From a checkpoint of a small transformer trained on Wikipedia.
Training: a variant of Muon for these matrices, 269M tokens, 4365 steps.
MLP neurons of a small language model. Each row is named by its layer, matrix (up: input weights; down: output weights) and neuron, and shows model dimensions 0-127. Each number is 128 + 24 x the weight over its row's rms, rounded and kept within 0 to 255. Numbers have three digits each.
After each neuron's rows, "fires on" lists the tokens most often at its 100 highest values on Wikipedia text that the model never trained on; "fires before" lists the tokens most often just after its 100 highest values on Wikipedia text that the model never trained on. A number after a token or word is its count.

L2.up116:139117103061127116135071129125128165131101127159118173113134140129149136114167122121142168153171092135093148098133085196157101106090135100155144137124137148177114123135113139106096156099125117137170094147132147151181135132100134125164129149142096124158128160101120109122146110139122169100118137102140129155139119129155171157149155113129141096124118176128144118129139159139154123131115
L2.down116:111112076115105105140089162109143178135120116095117138088134142115123167127125109134120167158180136125114125115135117147134108115101141106128124092118111078142083116141122143122096147087148111132136069161159123108181123148101101139175135155132075117170151173138118130125114147168105129106115143112148131145168107145167154155168164117161117080120126147149175104122169117141148123157130
fires on: "born" 36, " born" 25, " birth" 10, "978" 7, " Nor" 6
fires before: " " 30, " in" 13, ":" 9, "," 5, "-" 5

L7.up555:121085169115134132122150159095132119093149120167112101162131148150072110121141115149105128124110100121108139123112092103111099096094113156141152173142114133122131112142139130109125153118125128102120148132153137135125138165105157139155157130116138140111108127133112146101132107136136125166179098110104142162116131125074070090154082116118134096134122088125128115122136132116127134147102
L7.down555:116102143134122111156105164094115122163113092099101111126120179129159142115131112144129111135125141136124133127129093116125123095175194163110135111092101123104113119139133123098133153120128144154140164157119097129116173138127137124132136120105091091102095144115106127099181178132116152173137161147126112123120137144119099093121145110131139099127154104092094129140090090149167175136119
fires on: "," 73, "1" 5, "5" 4, "31" 4
fires before: " " 74, "," 16, " |" 5

L5.up1378:115123130087146137149138176105106133090151081106150145154179120120150116110105091125112130126128141142109099132117163126118094135128112119133147161159110160135153124120153136127160129125127098138144098155101137132166144149119128112105142140142120155122152156132112197124139135154128135094132129105074191157117130080096105100136114060100145114121131141141122093141137113061127112140142
L5.down1378:152136082117140107137136124098124111120119101153157098126116112137110117124158156157122103128115114145117152136155130111144158147058105170132134118168104126093084150149176124099105114109137152107150086113128131143156142123106120117131146093107147131130139189131130179112162120109137134165125131125074157118189163100167143100146133135123122121085151076133118133087131114127149091110142
fires on: "6" 19, "5" 14, "2" 12, "3" 12, "7" 11
fires before: " |" 45, "." 15, ";" 8

L5.up982:127116151154137147128095130165104117152097131135158136101125125119146127128171107132115119117125144116164162147122113146147143129146114118092094137126133085093153073113118123129111103114166138114176142129093146127106127158116093133125118129134120155122138152157094107184097112132115170128084148092099162112095139115127125189140112135096168124168119219132159116131143175137149162117120
L5.down982:146109119138166173144139100118111122160138112130172139105135135121103106119092140108122135154143105130116088120133114150132149094167160142130115134109081121098179126115117134140142144134130086126118129123128083106091137130126074132147161130149100145158120115127154173165120092080114122099077121110145170097125153124128124121153128108089184123148099160133135159166108144099113084192103
fires on: "8" 19, "7" 15, "15" 10, "10" 7, " kg" 7
fires before: " |" 49, "." 11, "–" 8, " |\n" 6

L2.up642:113152130101113128132115147117136096091151090137151131080109124109142096114116112123127126129133149151154135138109132150154161073135134157122200095134118144108163107141119116101125150108160113109104131118095078114133137167145143117133149144150132161117096128109100162123147101142161131159064131116166114133117123137089122153137061119161156159128114090165150127125131123140130111161091
L2.down642:124113144084104147156149163132113085140125147172178143148072133160164154163170134066090139067101119159116146122125158135109135108109109107081142096136143132141140140143143098153155148121148139123111129106129129126141133157142148124089148146129133127109084170100114160122119166145168124138077168117120157109123099114118078141154119164084124143115128165164139153157128129136134109131075
fires on: ".\n\n" 79, " |\n" 5, "==\n" 4
fires before: "==" 15, "===" 14, "In" 12, "The" 6, "P" 5, "|" 4

L2.up940:110110170139167143118101096106164122133129118140155127082136178155122141110105106113134142170145126097096139126122153152163155130120141118099145099144106130131130129115153131094129090128159111086118175163106143149093099098113129115140145097144099112078101090117156056083140119119158144108070177132140115114091098154108113120127157123135128161090112153193095142086112119059178145091121
L2.down940:128128144103143108132107109097147113146161121132168142083155167132110119110121149114123129154169133102107135175132151112140128117125170150101135105149080152115130127102132099117161106140112109091109176148136147150132129102122157115160155113171119106142122106117130136091155130111134122111120151141154126127000096143113117126109143150134130146133135144129119127108115132089163147114120
fires on: "\n" 65, ")\n" 23, ";\n" 5
fires before: "-" 99

L9.up26:101125149120137112154108152139173098113118112133096086143167105122082109119106150138170127143083122112129127157120101169152114107121159139145142125116141083148165149132131157106137094122135103154145163114113168148139138117122105099112139121104124130100120112109137103120121159120116115116129137144132107117109144141134140134121150146166107119126125157135117160138133089141158071155132
L9.down26:127129112110093089111120160102133193148068104122139100119138115101121080130077126131178174119120130141133106137082118159149107128154125123128133112072150167147093142141136106134107107112158122103126135120138185084122141119139148103116141126148101159131147132109135120120137163131133109127129098139144135113093164122125138107108150100161114138112111137098087122064092139125111099119111
fires on: "0" 95
fires before: "." 34, " |" 32, "–" 11, "-" 7, " /" 4

L5.up1383:128120145150123119134115125137098094124170158114127111153149115095126116150146075118116106144135132125139144117092115112132158109172099135156155096143155172135156143115101139088149127136124167112182139142112157105129076142110141129130144149141120116085142117144107120165092115139121120153128085133075125136167132170165162148138087153111149069131128122124154091127136131116118154144106
L5.down1383:092128163132107114145106140116130112129157118137134155151136158147160099131129096141131125132145084111088127134112154127153125102156132139129097107124142135129173101135126126122146111152122108162127099146100161098128108109104105177137136133124121116060137156161139114172091124121076109142146107106119136155159149077157142121144109094101082137132084140126125106170155135111080095171161
fires on: "7" 24, " March" 16, "6" 13, " May" 11, " April" 11, " January" 10
fires before: " " 54, " |" 24, ")" 6

L5.up490:113153146142111123103135117156123099127143123109127080140100150083139186115127145091114112089121119105133145090116113159164116153140113125094167169151130117162156154123104145140142124146127120170133186182155113153135148169163092161101102101110142112127103116170136087168114108177158102101088097122125156131116126104153137139118102099150119127140113132118093147155128116140127133109108
L5.down490:175096144156120130166103092110139161107110099145129144126108112149177141109138112097165168154110090115112113153104134118146096130121162136153125116135156133128117127114200124160115163109105138104126134112141142156140129120098090158124173151117111164112118121126148111097141098103168097083106140122150147090064139153129106128122151150128120131143150105132145143128107130131149120094116
fires on: "1" 17, "3" 16, "8" 11, "0" 9, "2" 8, "6" 7
fires before: "," 44, ".\n\n" 14, "." 8

L5.up485:132142172121140139141133150146141087104136135130141116135122184132114168130171140113116135091125109146135116128116105167106169112143130137094131134127109109100157118098096123151117121128144104143138139140119103127168152163119130093121189160079127121115099165081150126165131151152108120139173115078159120120103157086159144149121171108128157131143067163143119153167122150169141120127119
L5.down485:117137157153123131149085132152077096137134130159095108182085138136143106095115152093139138099111177143171120108094158117076097144140128113095139143164116105089132115136130107101103158136116137121143169127140138133123104124158075146127096186118137115128146138096172097098158144164148092145148112145141156097107129110116096150159102134146128124134156129095148111163075142180154162098119
fires on: "9" 24, "7" 17, "3" 14, "0" 8, "1" 7
fires before: "," 22, "–" 20, ".\n\n" 10, "." 7, " tracks" 4

L5.up577:134131094170135143129132143152140132134161141135132109146130142152114147107108183134147104128151169112167130127087135149153150128138121127138101143056112169095145137160130150126119152096095113149152153134145137146136144123086143149126110109125169095091147097138139114130145116090157135098090108154119097124147122094159120144144137130123148122133101109171149118129121146119178115132159
L5.down577:078147110121119108130084118118125081130131111173116107152185105119126120122106136135156138084139158099138110143115096120177168090141132108133119119123112097106090110129109124108143145127113119140125131146169110189146125127119142182115155150092177094108159095111111106118167097118176098130114141127130152111106129132134112089131140115143103152092082129140122123149125121131121122124170
fires on: "0" 53, "un" 5, "ly" 4, " Pts" 4
fires before: " |" 48, ":" 5, "de" 4, "." 4, " |\n" 4

L2.up891:101156156087101147121111144119107109106118103161133121098146160135138151102111109117112119167130125126096111112113107110108130099127135150109162113156126120120159118110113115174148126135136103135151153124128127139099134142124130118161130112128091155107078074082091174150125146089156136148082149133174115143103129114097130110127143125109147136167152142088087125121132098112124127151127
L2.down891:110161115132136114109122121113131106143172118130127130150146121116154142122131150135129129119134165142140115124138128152139142111111145154129122149125132155118117131145116137130130152110130149148118105157122084097137145140130148138135135141147116152119168153114152116105131107134151132143138148097097153143000133138134093146128121127139126101105134141153128134114129162132137106135114
fires on: ".\n" 21, ")\n" 13, ".\"\n\n" 9, " ==\n" 8, ").\n" 7
fires before: "-" 32, "|" 11, " " 7, "==" 6, "===" 6, "In" 5

L2.up746:081087163142167149104125105130154127146135114137129129105122163146146168121122111137102127155125138125113138101137143153158158126100161075089155104146109118142132142135182109088153124126161098110094187161097126145108089062121125150105133124144117114108129106138155081105146156107162136115103149134142104124123096129106109118122150147121128170128136147193101146091106124081126123078122
L2.down746:117145139117123126119101129115107124127135119115131128111148142157133158164096135118088125133134179136097114144140106108120128139113124118124117102126103142120118093119133137112144116154129124105077155125133131130138119071121142153128116094154113125150128120107138163150134174078134144128108150113136134141000134143095106128122144175116123158117150104129104147128090138117113114090132
fires on: ")\n" 41, "\n" 23, ".\n" 11, ";\n" 7, "*\n" 5, ").\n" 4
fires before: "-" 100

L2.up953:119118097092138154091112152122108119164081107190108137145130143134121146140147129099092150160149134145161133128142143157085156118121148117126145095127082132148153141122123118155155150161131104142129148117143126150129124081099109123154144097144134158112101118107099135155113135119144094146135140114137135181094135122152111140114160085096143142143140144129099139132141096072110120113138
L2.down953:157147135136133136134082145102100122135115123117088143126138129125154137113123129095132186109119126117109111129126121129117150121125152107112135147136151165115143096142140110149137146124121106130155129113150148136086126121086071126158110111171123140112151118107128151134205095109130132115098127154147105100000203097122108127136123137128122105133092133109124095142126111104148114102116
fires on: " |\n\n" 43, "'\n" 14, ";\n" 7, ").\n" 7, ")\n" 7, ")===\n\n" 6
fires before: "-" 28, "==" 13, "===" 11, "|" 9, " " 5, "=" 4

L2.up1435:154129188155164141139109076103164142136162115141147123085114134144113133112110123108144149154142131108120130114125160173162139082134151119100128135143092117166116119124152155082131121136153121080126152138106157134097086078118127119129136094163122118102145085144142074093143116140158127063094175132145114137100103144150125133123159088094115140117102135175115116095099146088153163106128
L2.down1435:133118171147147111137111117117142163131142145113115129103142153136108112096084143142125139137137126123118137132107152138153101113152155153116104130153104118141135113114162145093147112139121108076094166132147163147128100096139145106160134094175127092130136090123137147093124124155142109096106130154141132140000087125112144133105149111104113137141133141138116158092115134119176182154121
fires on: "\n" 71, ")\n" 18
fires before: "-" 90

L7.up705:148114134088132157111138131157120131094148107143122077142146150131081185079121129125159099103144157108120096119122092115149152115128150111139128096123118160126141117121119108133145117092146158128140168106113073100110107117143109116148151067120125117136114137065111112117115126146091193168119146151157134120110104155119097115115128132146176129124153134093127140142106161132148131129143
L7.down705:132126120178132133140140108107116135138118127137136130118123132115168137126139139123105130130135136143152145152141133126128145133115156143144143145140115140116137133149132133121124127125142137138105119118127103116122106111136127125136100152152120146102133143123155141154130140117145127109117118143141140095000131115110151136117123149143117145130121113121132103125107118124129118135106
fires on: ".\n\n" 80, "\".\n\n" 8, ").\n\n" 7
fires before: "==" 17, "===" 12, "The" 12, "In" 8, "On" 4

L2.up633:146138115117148106194117144091105146142150146145163161117109122111141132113110126104133108135067137166122092125107131123105105085082114130111173135137095140155121103197127082193108101125158152131131091102135114077135125154155103077147131102136115147138138128156124163146130139111115127153178135080122110124116138119143102116134099119097114134134134112097154128134129115108139108137125
L2.down633:110101116139109144169142145101115177146150138143171106132135171126160160102088167109149149084102149158137125140099129150095141117117086108120180112147074150143105087192133109157097094134169162093120091115133143105144136101163145112150132120129133171141109136172133189167132126077157110174113138104117126119108149158131108125118153136117122143116145147143130155129113155151139111159106
fires on: ".\n\n" 42, "\n" 17, "===\n" 9, "==\n" 9, "\n\n" 6, " ==\n" 5
fires before: "==" 23, "\"" 9, "In" 6, "He" 6, "On" 6, "197" 6

L5.up270:131131111137132097136181118131118154120109142116172094101140185110098118127126135086158152096112117142120114120138151149128097131103160124139110164124099112134154139106141139104134107145140112125125181115129132149118154135140153114114059150152098156158140117125089114136180114110151109114100119129144155125144121146127158128126162150164100156149136112134084135129152164104138101110158
L5.down270:143112141078126147104095111117133187124121115173134141118148136121144167123127111132145144087139123148100145132112152100132151094150069138123121129149141106113160159084134121161152141114159092140156131149123104170164145124147107135126173151150116069109112096114164123143129099119152129142112151093077116110132137048120124140101132139129103089164119121157111148130106133162144130158098
fires on: "9" 16, " time" 13, "0" 11, "8" 9, "1" 8, "5" 5
fires before: "," 35, "." 14, ".\n\n" 10, " in" 5, " to" 5, " and" 4

L2.up363:130152138121124136144118150127106115142142120148127125138124159123152138131128136118129126134129139121117121127115150084139129128127105126134144107157115122132162125127129141104148131148116115143141161145166128142135119154129135142144125104152108151103075075064071173128125147111166143110059181146190160103143113139058095112139121143143128140152142132072102121144123137149124113150134
L2.down363:125156135093137105113134091135117161136144108122096130124138141081145173139156136140113109123156149139119140136106129125094134134135107105116139118164105118110128125132133162141150162126121146185098126099105101142178119140140130146157114126125104149140134112084120127113107129134131124155126148146137142153000119130103118116145120112140133108156162123135105125129153107148129132124121
fires on: ".\n\n" 61, ").\n\n" 8, "\".\n\n" 5, "|" 4
fires before: "==" 22, "===" 13, "-" 10, "In" 8, "The" 7, " " 4

L7.up627:103140140143116119136136135071114088169108127108115144080165131122111150136137156154127132101108129107150129165085084173155139147165149109143120134119109110176111136097106131109102147086149148075117146113119113154120119105110141127111127143185117144142115157113111156166157117116107137138121121122147135152099126139091153112146101118150141139147146135129081169101088156141148106120091
L7.down627:099097126128131136134146163115175144119097157135093109120131134156104094149102116137101100096139122118130112142105094118135114063171144109116097124126137135146170107102146116131097120112075098148160125122150152121147125116117122177141163125135080100147124095157100161157132093118126152143173134119125134112125163124105136114159146102131164132121136121149143156142080115120138155124119
fires on: "," 38, "u" 7, " moved" 6, " Mac" 4
fires before: " " 39, "eller" 6, " to" 5, "," 4

L9.up742:126138159121158136132173129090162161144155089174150125081132116156078111071121128114106092129132158105131173130115126142107136130165140120136145121124091143119148111084119116150131110163157140122173121160189111132143128139114132135124122093094152102170100118165115093165126137127136127083157135136122147201159163136121120157071130136128133118146127143149102148140112095129115145109152
L9.down742:139124126146154134104170184095105149113123115105156167134116109156138150144090183130117134131118110124141106093124182138119126103090115126158146159131156114154161101121096096128119129136165110162165100119115144149138158178168130109137096096115177097129142102128114141116109118130096129135145123060121125134072082155142120125135162139161139100136079131149099104161150106129127133137125
fires on: "1" 70, "2" 26
fires before: "." 25, " |" 19, "," 16, "–" 9, "st" 8

L2.up788:104140156094092152119105145120116091133128077172138101045123116130139137146113117122130137150108136119121133134138120128122142096128120127115153089148110113117100105115128132141119105132149118132176163146147109149111159128145147120131116133146079146114066094072074137134136110119195114102097157155181110118091110147099107127134106135120139113112131107124110114116103093117123159134133
L2.down788:108159109110105122097137149136096114143095062155108131116123147102175142146136151108141105131166131163119135174095118107127118104143095107108156128150159137116147155098101106114163160094159103141120114183114095153134142146142133147097147158184138159102120135075136123135084142157154143178117133122145149115053102133145097146114129132074149104098120128169117107144127137138139123151092
fires on: ".\n\n" 67, "\".\n\n" 8, ".\"\n\n" 8, " ===\n" 8, "|" 4
fires before: "==" 18, "===" 11, "In" 11, "The" 7, "On" 4

L5.up597:078120156070111104117166180109110120123140131072113090086130109104115105122144139120093144129130135137074163094116160129112143103131131108131128126081154159135145113122135093105168123159118161128146135122142148161125104137070109139143148111136124134142122137161110152162103187069119106103128123100166127159097138157162151100140107106111139100070139148121137090145131137120126147145121
L5.down597:114135137118125094179174141112110140158151111149147146119146123133137108099119123116098105114172140128105131127135141132125146154143139141129088132081128168135205104098155124118119084109130151129106122145084140102111163141125133136130130120112121110110113123130125150156113145053118144115111107136150142136189183074126113125108129159123133115119094185145131104139150107105138088156118
fires on: "9" 49, "8" 31, "7" 17
fires before: " |" 32, "." 14, "," 9, ")" 8, "–" 5

L9.up1104:152141101136133108114128115079138113135138128132142114108122135129159143156132172199126113137060152109129118143114190118145148097101143146139098099143099121166124121107125107092147156144117133123131130096124131169117151114133146128141156153104113148140119132058121105135137089152099127103162146109136139120125133104144126102121079155118125133139117164165069132134124133143137134141151
L9.down1104:116120108125151156112128148097121135156140141144137135135127126127109084137104114168128066132115154131104125147115092136145108151102127127121103149128131163137159112157133090144161157114173134125107120093143177150137154147118155140148131135094081141149123146145107175144132085121102142139137125152148111134059172157144150126145119084139136140139107143135118109131192068141128171143149
fires on: " |" 85
fires before: " " 49, " —" 11, " ." 5, " |" 4

L5.up1012:126114102112172132142108146135132130121182146128116115127124128063078117123106119135124129146091116136099176146107170142135097147109134154150136145107166103115152155141108112099119125161088111094137140158083148154111093112134135165139123098149124194142147127074094157146148103118108135144123133116094124152139128119120100144125105117101163117138152124097098132076139152112125116146140
L5.down1012:132103132145161050075103178137154129114163113107111101139099156099108161132115172137122122139093142117168118127151187112127118136104096131089132170108113133111146128099134120106139141127105138146115111139140176146097151159090107138170123151114139095138151120129083150107149142099124156146155106143134095158214102081168142135163111129152166138110118107100128119105165147135147126117119
fires on: "," 79
fires before: " " 89

L2.up403:126140136111143140217140142151143120098152118153162142088111114135150112124112102112149121091107180131161141149105131139133102092077114155141140130104134154128120090169134108176150109115097147138096130083107106112143131128135143103174169144133129138124139117091110113152148114107093150161107141154105138135119118131112103197129067100138103092108135110130129167116106120102111108186127
L2.down403:128161136123148185207125112139142136101138137125152137140100112152152130109115133118165141113119139168116144128106116113137116141104097103139125154116153134143093099146138084118167142096160155132076113063096143134156133113127138127131151090120110133125096097090112142182164090067102127144081159129114123141145106152115109140116116087136112126122117131163120153100103130082157133162109
fires on: ".\n\n" 67, "esc" 7, ".\"\n\n" 6
fires before: "==" 28, "In" 8, "===" 6, ":" 5, "u" 5, "P" 4

L5.up37:130138109150109105155121140164105132144149120152130122143132102104145190136141146120141139112144156096126096142113139111140123140111132112118138106139109140099148095131120100158131133114145140137132185138129101114107111139155100128140160111129090138139144103097114095134140125114123111113109176130136114140159128134112108106107128141165174121149139145104109154145116146156112114157097
L5.down37:121151142125114140160124122141098137143162121148137144127118154120146168141136131106102168118149170089126115121104125099142142141116126151105133119149137154109143110158099122145168133108110143151140166126124124127135116135128134156138147116115097140144126103078117098139136157134126123138106140147146133127000109119108107132113112140136170118154139131097098150130118132141120127138103
fires on: ".\n\n" 79, "\".\n\n" 8, ").\n\n" 6, ".\"\n\n" 6
fires before: "==" 17, "===" 15, "The" 11, "In" 9

L2.up1184:105146125153128119138124119130126103126116083135112105105123083169150100132119153138079151145117136122126130106117117089136171094119111118123150105170143128143149093096099122112102135143086107130137105120101116114103111102118140130110141128141085143118132161102096167115142126132199143141089124127174145091126098124118125122118100133131143088098163137127138089117101112144122166098122
L2.down1184:128194114101126145116143147128095072125131119165105123121154124118142149131118153146116125119090157148092138111142158124122125109139141119116133112157159132140148090089127120139122137133117122171112122113132152137158132186118104189119169164139131103128133137095147060093111159130146149109104126115137182111115102137104120116137129166106118124090142111120125146075111115131127104075156
fires on: ".\n\n" 56, "==\n\n" 11, " ===\n\n" 9, ").\n\n" 6, "===\n\n" 5, "\n" 4
fires before: "The" 15, "===" 12, "==" 11, "-" 6, "In" 6, "On" 4

L2.up420:129139067085106114098115153136148087111173076166125102128159104127126123136119130115129136107149150132139099155162121135102173103183115148124146074152088131114175122111126123141133106125104115136173149136148104119095143158104137127154137088141111137135089136070088154141145120114174135132128128132136103162108123096104123105149113129115136151100153099137118102135120123123104110140135
L2.down420:119147100116113156094113099157146122108098111141131157154141108099147178164126227080124130107136108145143146145115137106108109119142127133123144140138156123123157108114106150102136154129119116096156107147127081133109126128140090145160119122125159143108109157070116139118137145106167137163109136105110172087020158129115114149145103127094144097160171146159109130126144137144109089114068
fires on: " |\n\n" 31, ".\n\n" 18, "\n\n" 17, "\".\n\n" 6, ").\n\n" 6, " ===\n\n" 5
fires before: "==" 19, "===" 14, "=" 7, "|" 7, "In" 5

L5.up749:162128114125122127114077160157145176107158130094111096168124138132110124124126106118145145153165189121158148078123139112062131087143118138143127180102135103114132132109133106121127107141097145107130157159115123091139146142099147084123144099150142159144176116161104134125123189156129156122092114087157129146116097099102136125134084124104129146145161143097112060134108086112130084132098
L5.down749:109100165122122144096107115112118082131108120108112098131132142172111133103109095128127103131137128135102149127125127101080133088140133135154165187066122138133112122138131124141124100145152126124150150110146119129138134073127099121111150126133142105174135127125092138116151151121093139144117111077113165133153133089135101172111126183130112102116172166143109126139104134088092118129094
fires on: " January" 18, " February" 12, " March" 9, " December" 7, " August" 6
fires before: " " 50, " of" 10, " to" 5

L5.up1188:112124133160141114133121115100139109107112097126104081172133072139142148136118148147127127101096100140132127137152079102155140095144102127156122113119139127076129118102091160125129057166131135129127117120113120148116129126128117150104161120113086127107066138142118162137086127124112106123118120105109138153124098133133138147125126143133188156139084132116123146095125082111096141113163
L5.down1188:099062084145075160145120129101142164114101135139116120135154123133070128144122165136096116093113181129119117159128147107186119106154132156125159128132117147088117117132156183136170093126109119106133102087126137131150119113126114158117175130127110134117153130125076111124129118110120127145112121072130131121059150124153094122121149113175113110119119149137131139103117094138138118132118
fires on: "0" 63, " same" 7, " much" 4
fires before: " |" 33, "." 25

L9.up879:129141140132102141080150122137092113125108157120132112113126131158101150113110122112125109106156109101121121141129131145118103178122124188140134148124108091096126135111163126170148142130059145152154152178120127112108142112113124114091153099112150117105153127115098107132112132144142139143176113191106138103104127098102137147140157112103124137139132085099121094130135155140169161076096
L9.down879:113156169131140095159120135113148148154139121108097157156107118133124116112176155154161066154135127093141130138162109136098150110111108168163167063069096147121130107133076109121157170124105135143120123110144118126084136130137088153122131136135123121158133100126092130152161166185142108143156095138139141117101117118162127114144124132130121145172141130150089162131131108145142138145154
fires on: "," 41, " in" 13, " December" 5, " March" 4, " led" 4
fires before: " " 45, "," 13, " the" 7, " a" 6

L2.up1163:100149114137086121090122136144167101146156115169123115112132105142131151138108139122121145141147137117112148140145134097126140107133090145140143064182115135150121117135118172091146088159072096137132114093136126136108113086116150158108122117153055149113114167084114145168164106137221163126166152132186117156122130145140130125111159166127128094133132130133133117126103153100122152144149
L2.down1163:107135141150138130146090121168120060158138122135115137108137103108164131141084127106122112115118108153132152139138132099134124105126128125116120096138151151153141126148127109111144121154131106126108144150152127155112097185103089160145193143149136075101130133100088072151121133140156126133133131119159160150015150144150159161125108162158133088097114093099108148116087117142134115124140
fires on: "==\n\n" 33, ".\n\n" 27, "'\n" 10, " floor" 6, " ===\n\n" 6, ")\n" 4
fires before: "The" 17, "|" 10, "===" 9, "==" 7, "    " 6, "-" 5

L7.up642:155157119145093132151133116136133117183166093147115112100161169119137159132186159100133117113158167086096137135104165107130132109144150120082102086173110181084165108139129139110181138097121143109111161135141144109119137169116133135135105100139128151123124102101122098101132110139120159127088154150140092138135113124088087148125118145129125111142162120123122154144114170137147112151081
L7.down642:127139150115115107130137137138145111126138128134129130114110143120161139117116142109110137123133145149111134134126120135134138118120131144121112120134119139126126133139142133129142124118124149129114125126122123117128125131134127144137136129126145158121137110121138113120140137141131139138114118129139118108000119138122133140100121117153123121132135111132117134118109105129128142122114
fires on: ".\n\n" 80, "\".\n\n" 8, ").\n\n" 6
fires before: "==" 18, "===" 13, "The" 11, "In" 8

L9.up1157:152121125096147133107149106108128107154136101111088140135150143097099105118143174090151124122129135125126121149074128136170129112121125139117096117109145131112110120121089132133129144146157111159109159148148142108113092125154138132115119100142139146095126117135149119127093110140174131117158108106093176123148144127157135142125129112154123106121113121176119122128124111106099151135183
L9.down1157:114120152155127102131143142150098138156145139128117131170134065117103106114125123122098139141107142144106086124120136113126126138135140137132161149160152111137144098137149138195132107138114083122142089070159113108118163132121132118116139094081140128166126162163139141164114088096082185147157139135113110140104116113140151133110157143160161180127101109161141153121161084158139126127107
fires on: "1" 67, "3" 5, "." 4
fires before: " |" 21, "." 19, "," 13, ":" 8, "–" 7

L2.up853:124102165143115129156123092127145108092125144160181098091144181150119140140132114101115119153142090082076130101158153156176152132128148092109136141170087099163123108148143118115147072133103103090106190139112149126103102107127161143104156129179123105123144123140120082121145119138137139132114135135121123131080111152110123149121174115143137167118152160175118128086142157060177143062125
L2.down853:122154164121106108130152116092140111127098119128161122130129180116124130171131120120134120128144102088087103129124108119159104113138117149098127149151131096129117142138111107111158094154080104065079180136139128108131110099141168131109149087175129087188111117129131189115118111100130122153143134139124149130000097145116102149121173104148132145131132154172118118110144136098167168113128
fires on: "\n" 72, ")\n" 9, ";\n" 7
fires before: "-" 87

L9.up531:141123122120093107112129158152116128141072121092152127137126128167114137143126120148117120115138153128115117151163134153141177099153176135173140145119108117139096141140113080120104166141121130136096142156146140133106128138109134129109120153100153090136125067093112100142157114098111139138118183106145115206113136070134123102135063140096190158135135143173050117142137110162111149176125
L9.down531:132115093158117107110131136119112091123102120147136135113112132127127123106113099163136055103123153096097157131145160100138178129141138104092138146154140147109148134183113061122172137141111110129112122117163140160155136145079126111142144085157099131143121129126107209126160126114155141156149182131162114144110153137089128161131091110129091143111125170137144134113142099119101131131087
fires on: " |" 91
fires before: " " 55, " —" 6, " ." 4

L9.up500:178106203160117114127122136140093102164175113150124155142147134131149108119133108093154131133148120165123138064120119120150103095139124157115118156110135158136124117107138127094109118094156108103128149145154103162152156131124141140161144123144123127128117118121115168160142115133122120127125117160070129089168142165108135113169112170134142111111167112161092145123088104153134134130074
L9.down500:114147162160132108077122173128131118168157101127091127143119169140132133092116148123161184085140102161101134111150143123142095071128153121125108115127146143129136127143185154084127156092158117156120101148140091136095151147132102142144124135165177111123096111140128146104117144129122126123108135116120151106184109146143149134142103139094132130101128110111129130100100108135161206126126
fires on: "," 57, "24" 7, " L" 5, "16" 4
fires before: " " 62, "," 36

L5.up1131:175167131187086125140131126098063112109076107149149100125095124100088114150165099128135089107102105113162141143137129157132108149151083130123148173149107113150163128127097147136127097108147142153131152119101115152150160141123155113138155184130162129146116127106112097191098111181127111098128125115182125126111134103126105120152157127135132094153135116124127102124144139146172160132114
L5.down1131:105145101124133161106115103112101111142078109136145138139092097116142150119161120108096124117127113120125113112144125181154081160113126121123085122160118105163128120153108138128120131175132079115173117105128171090125121136101153115137097153118159057122152154125137129101148104150141155122131141149122094105106124094185186129158131129085165087155113106129137081099139159146157180119107
fires on: "0" 37, "4" 11, "5" 10, "3" 7, "1" 6, " later" 6
fires before: "," 48, "." 10, "s" 5, ".\n\n" 4

L5.up637:160114142181128126145134106139110092133141104120149131150137154122083135112107161170110103155090146101131139152110118092139135095158158144113134073160174151133152148105147104112136164143099122153107125135126133160158114139190114119085097125111082130126111117129105115091118141113150093108122122141148086118153117182123138162153189127143117147140088201143133145109094102117155148098128
L5.down637:094119131100092104082104102140162132113157159157116147135154171102134129154158172073155139114081164145152085168123117124171105121112115096107122120149136127104130120107137127067134106148107138180111133149124175181173107142139153093141112116132127100126155105109167143129127137146146137094122120141157172131149144141098142129165142105121100169107124146123146095086113076138114160074168
fires on: "0" 72, "se" 5, "f" 4
fires before: "." 28, " |" 27, ";" 6, " |\n" 4